From a checkpoint of a small transformer trained on Wikipedia: 214M tokens, 7028 steps.
MLP neurons of a small language model. Each row is named by its layer, matrix (gate and up: input weights) and neuron, and shows model dimensions 128-255. Each number is 128 + 32 x the weight over its row's rms, rounded and kept within 0 to 255. Numbers have three digits each. A neuron's up and down rows have the sign that makes its largest values positive.
After each neuron's rows, "fires in" lists the words (lower case) most often at its 100 highest values on Wikipedia text that the model never trained on.

L4.gate113:168141142173098146135176131156121170108097136201145142163118073147162162085137127159062166032086117153227132137123071177151188077062078169107090158141133144071101117159078106104118129126159068100066134101058181180128175136121158145174165109137127146092128090172127145168161160151131062150133204123089096139125151150189150185153149107148197162130112152061126114140130121137157101125141
L4.up113:182178102178153078132111147102175069155116070140077135071095097091170099102165135104172128125116073090170113168127077057126163129101184207135185139119097104162119188158101155156143082172133107107142095081129138148148125112129119088088131127127100136124090102125171153157132165107054082096161127087077197109079092175143121149153148117115168099097154098074122156125092123125075108098185
fires in: "under", "with", "coming", "banfora"

L5.gate407:157136162142159105092023147103065104146125134102143134114089086161195146162161118118092144141134150125078102124159100156136135155135117148121076103047111078142154131180206187101110124158097111087137129142110156180122130079102140096094121124140134089091135119232142141138020098144126118117073183079105149118075135084122082099170111122104128107140187060138168083141174087139126158132106
L5.up407:085150144153160070129090156175098120101088152200179161109132094159112106105150157133156159102172119155105169114132155143179103151128110058076129108116137129168116160073130196173146118104077108106068139165122133132113095121175181089138171081167090148175142128106156113194147153125117113091138133186102149123181187167073100099125134141111104118066099142133145119173106114145154139132154
fires in: "new", "bef"

L6.gate363:129159122111081175147101130169183180074175170140109171127131114167112151154165143188140166107080170165126110114114193099153130134145138135153164102161125127115133179181109103116167120084172157145127094106146144148109087149111126132129126117086118115125102168060174091103140158101177130171125070109103148143170193110110154101088102156074152141163143138139053135161143130187128149148147
L6.up363:146159136162157127195165105170134127131126128176131145066081190120144103101160162139126111151107097132123128166126154139083093104128147153131132089089093117080111093154133175152133133139139111163172184126095136138090141099071108143084129162149126136148124082108141195106135115131159136162137067152116080130146108140158104107178151115093140154137172118167127196061114131223134122101081
fires in: "the", "new", "first", "original", "own"

L3.gate629:188135073167137149090086163108132096131133095150126132156140165098155075171117168085134150132055127080134116109143100107190113075094109141106117181109186095140103134141160107152102115121148086115136089108130162111154095140111171080112134135079020076060103113096142152192123121108124138100125101108124108142151147130165088101152093164109104135101080110175174099120108083180123154103151
L3.up629:144092105129081077155080045139084107065151163116101115143107116084101131140108136126127106126081093149165140109089125104155213045123085131169140146167131096111128106164200120150097149131142095113131084112155180132075023139146132109133131146131091054141083100105134117134084132160068090083124120114106105104168110123124133072085054118130135088126143148122107101133153153098178114180138
fires in: "from", "f", "alcoutim", "commonwealth"

L3.gate225:134157142134106106180132089149127119093127116152092118134126095128155055086077149138179135082083109193113181076103130092192125091085095088139120147156133173089142097148146140155177130162182122125128097086147148104182090124065155149124143092131102103131144133107150098089109096141159017073151104154118127119064131159158117008101109090070089169076166142115120069158123191142120089151116
L3.up225:083152171120130110137128134155132132054157132124098154135091147108160110090188083102167149138154126154098131089108117189122133064081119115100148114098139112128153134128139104144134054147118150159077077120123119112127133095070175096115180121153124142114099078079154103136156054094188146079135117165161119086144139118126077096135117143129133149122172099031121116084178167177118114172180
fires in: "new", "united", "hot"

L5.gate694:087171147126108162186116132131089116088152119117129102156120154080150170152075105122128110137085113112092060143084173151135186143138133106092094138097129103130104101187141136142136108136131156133079154110125131111106131107125171129175099103168133083086115182070140142138168106111100177086111177173167119133154116136099128113132145173097095164200157159090102109108117135106191120159189
L5.up694:127108120121149178086130147163158130152205128090150133095139133146074127141112077113134109110132116149091126166118095162085168106105180124164113160149152094109102078172144172159137189116071112057106147105170090101101158127100149109220099154125115164159104168047148124094154083064127113165061171141092056106190154167158107137176123170091084139164120115161094109112106129157165155141174
fires in: "that", "tells", "described"

L3.gate504:055132117095117093116163151174042086117133147131128087175114132155128173171111114123163125090169144133121140146118126113113144109160106152106042083139076150146112196109159061099124119129119135139110122060082127179141200110098158119125063101113165139143094094151071192119097118076085127127156120161052169186086135179190130086139160108113166166126070093166136175114150082141135101083128
L3.up504:081137120135105146113161167164067174149131089146134115182154122096119126141096106079085105115128134143116144143128203138119168116160036226104096117149113097123137136142154098114143203077145114087113147103131128119135153127122097189168161129129139078151122057154111153153161101098110087132165125112169175127117078099081168143053219133113075070117181148181144113081076112078124140171128
fires in: "same", "most", "average"

L5.gate203:220093136093047143144169145117152117188110125099097152110159145152144116134139130114099132158144104115130123082116125088123161139109127155143149159163104136133122161096067170204082088095221139114067111125181101169158125169124145144088111109088149081122099088085153171116099159043086120103136097076173139122154123054143130139105176167128151128142097136194112131113091157098123122160098
L5.up203:168124135128089124095083119136191138147118092127158103133153122089081137114109084160073089100094144173105101136145133071133093073081138180117162127097139077200175142110177129143155107158121103083078115121137144126110117081124167083077088163072065089165111081109129115131120119089139089126183153118137152116139148159040093119147126197189127086126086143128126147124113153094107106111121
fires in: "with", "under"

L3.gate192:071157152174119112119129097121074145105155078091075120118139117118139142125092085143132133132117150159108137154140127123126111074181148137085140104136091176134123169098157137144148090096087094142105174163104132121126117068116100172105121116093131085188124165134151209086123113097121115132094134147129164118101146076153109144151157140139194115080102076187106117116105121169119111141146
L3.up192:119184174135109137182158089119073140127140113130145104076140089141167121112121133083155084141041129196086162132148132105148087077151095129061121132098088129144061229117089124112155101108084044127108123110123050098177155059122126151165119105146151126121174151151112169097167119129135141116125147172140171121121151145190127113108168178115065090113047091112101112072115050151143175129112
fires in: "life", "time", "high", "year", "date"

L5.gate762:160194137089075113139110179092141083110112126174205128115163137116137116120129115143114104133180157088117156152113110209147188143087117129072154162137143118131138132124170170129151081121134123114160131093121151075122066094170095112111137136170121092155129063165140160103071130107143178155155163109119153095196126132122082079098150098148114121184154112176099105117140118139201150124170
L5.up762:132144114138180125118180160156131133140170180084111120116131182159078130129110113150095113164152160095112152143126122158074116117090098105136124103109122117143149159103143132119114108081151122126150115114160117145131102086165095082203083096117105101068115166125168135086155112187121110101137118118198105142128043138118055144162190115190102075137107130082148122121106115101132107137153
fires in: "which", "who", "c"

L3.gate570:085098096131174138129131156210107125085101108102131090189150139111147163079099109178139138132184113160117145154133129090141135133173124089149104136124093137127167133164086163067156100101118198138171093108124150104095153074126156110090055116142182125113149170116086166099172091155154134070179098100144102224157133086064125124163154167088092186103157167159175120058088131141079104145136
L3.up570:117034154151098098185136205162130138151144147162103153129171158097145169094082126096114125080139137149103167125132111208163173108153095088106162133135146110154184121112142116085128128168129132154140182201176141153133141124155122119142107158118138168179147093145139144143151197080128161173103146151101130162073146123141160154163115176098117165034112114140166131079123102178125118095124
fires in: "same", "known", "such"

L4.gate268:075123111124125138215156146146185205140176154167128159135098144123088125146193117106147111173149084151111143122133133143140102097144104101137141167137113161110143220127107061155120163118113154076094127097176156135156178205141112135168175160136188114131146115154113094086128159091137163131136099149104057155181092126086123153149121167189148156155181105087182150184075139101138090136137
L4.up268:163115127096143179124143145192166107146123185139140091161121096104104092208095103151147106130172124214128154128118133081123050137093162099154074103219115103113085137140111122156185114076097109092103128144102159146068164158131161130137168096182181162134116127043091176118185098097133128139151128150134159128114132169150175157139118147141160133118201114175091146087105101117090094123161
fires in: "in", "indonesia", "indonesian", "within", "inside"

L4.gate287:184182171103111132171125151135083173112144128095150159108128149107078121130129117122113118133167174145113149102169150112157090086103055157141120165118149111133094119115170158152192160130177083113102084084100084045061151071056115091146111117164125118066141106133059141092070174127143093091110064147106122114117155142147134128160142139133127129109183072142142142074149125146148143092118
L4.up287:193131112164159098168075130109125058120109105152112189150112093109136071107184098051072175133092106116173156107156136111196159119136136104117083127131179121106160076124184122133184109086060155151118137062157113086080129082094141110129143098085107152056111076177144156113111196110114144110114132172126152130110110142143130122144135138103090091151136168123140145110139106132191070135151
fires in: "which", "who", "having"

L5.gate311:153130096147094161158160125128119135136133135182208134160115120114121094122166116135111120119113128095198139141097182162121160194114156037153184185076130215105206180171184074109165126148104154095168137122112143180103121169137099135154079151121122125105142138098188131161145154150117162100069114091123178185132147149127095097124137118088137114174082093096138178104090189138177163140094
L5.up311:066081110105126094118155079083107110133163098147118083078089068136103080098153132162132142144174142121044072133101144180143160086185169147140055126114129131083138165167174121050178102141102142124065105118193139151131129102162141140189110129054166063187179132124131095123087152134178101197153131117085110092152167154058165099140191121099159153132076142106120100169126166171171146138103
fires in: "that", "this", "same", "boxscore"

L5.gate443:112164085117104112092121128142123162102133109112132152122142136177104066127163161176104117170186144158097104096095161174126131090125111027166134133063117101089123099114119138139132181191154148206147109115102118135164156171101119057123112114144151129099178148141164131101187174087111184186134106097158124095107145139083142137073131106118124198202206120118139114136154159141171100188141
L5.up443:104141110159184097135086161147099131178117082119138126109128148122168097094180177135180101130149155071125119073118098046141158119149169119158135171081158113151093098179116120130145113046177103131130170094144143098116136146149116108107121096098054105098096140098056098130123102142085097156177213122061083104114124182138162144159096098137148139135081145130093129163105147119094132115107
fires in: "she", "also", "well", "only", "he"

L3.gate515:110081076121110108176105132106171148108130101086112117158129200108081129169100150065123135107135158127122038038139132176100106126139070154089064145111060109122100103121113155115109188108102081168065127095181146143117108098093148136128131175160114116096103136140144107117126135140167181160159169202165084117107135179148135113144107149099145165114149147133090116150154156122208109099110
L3.up515:166056147088097079150089134114116150151069081131142156129157089123129160136094148089093136146141167137111133118154167073125118133184071160073080140152093185123152169111098122139105130088120117147107142157141241162133090140107139136068096170083109081148189123192086157097136147168164123140088092117160123104096133140116125113081123136056125128118100149123096111121130135081120086167076
fires in: "some", "many", "most", "no", "house"

L5.gate578:161131145153090070072109116130112142100087103148137128101161143121199166147092139145122146134134150103133137126169151208102157110099129105161078113098112072092156136138147075146091124131059103095124103120078151171152120145177154125140128149079139138097126229098131112160187092138129155089150099094148135150148137117088150131117169121119129102182153133229104143110120087098088080126156
L5.up578:152112139123122124133115132179109150142129067134120125088180138105163134141152149135103080131096113116147147122187130188081133108101114167105154096158112118121096111124163072105066198153065100140150118166126130160171171137180177059147187137125072154083112176148076159167215103136133114108122156100126131110122103100098148154125161087126131132205143118101128106075098137133117164093121
fires in: "also", "he", "both", "it", "later", "see"

L3.gate398:107100163143124113114137157152158177091100071082174113173087030092099138129178102132159136113124181143147109082172165107123158149105151177170120189101138140169100133110115128146140042152053137099143103126126103149100144084122128132103125104146084138095067166125131085065161133101149152089073144086137119100160106128114155150139147126136105104170126128193082060162114154110112101140172
L3.up398:089148207049132117120177172094183115115124121178167130141174078137148129112140136086102153139138180134034130102098142152138132091081122143111133174095158136142165147176155161145138118102136088144111100099099159084171152138147102106127144175139132128182048068123122120108100143134149138100154128129142209091111080073109125121160101156141133112122100147092137091146151013103099103109136
fires in: "de", "despite"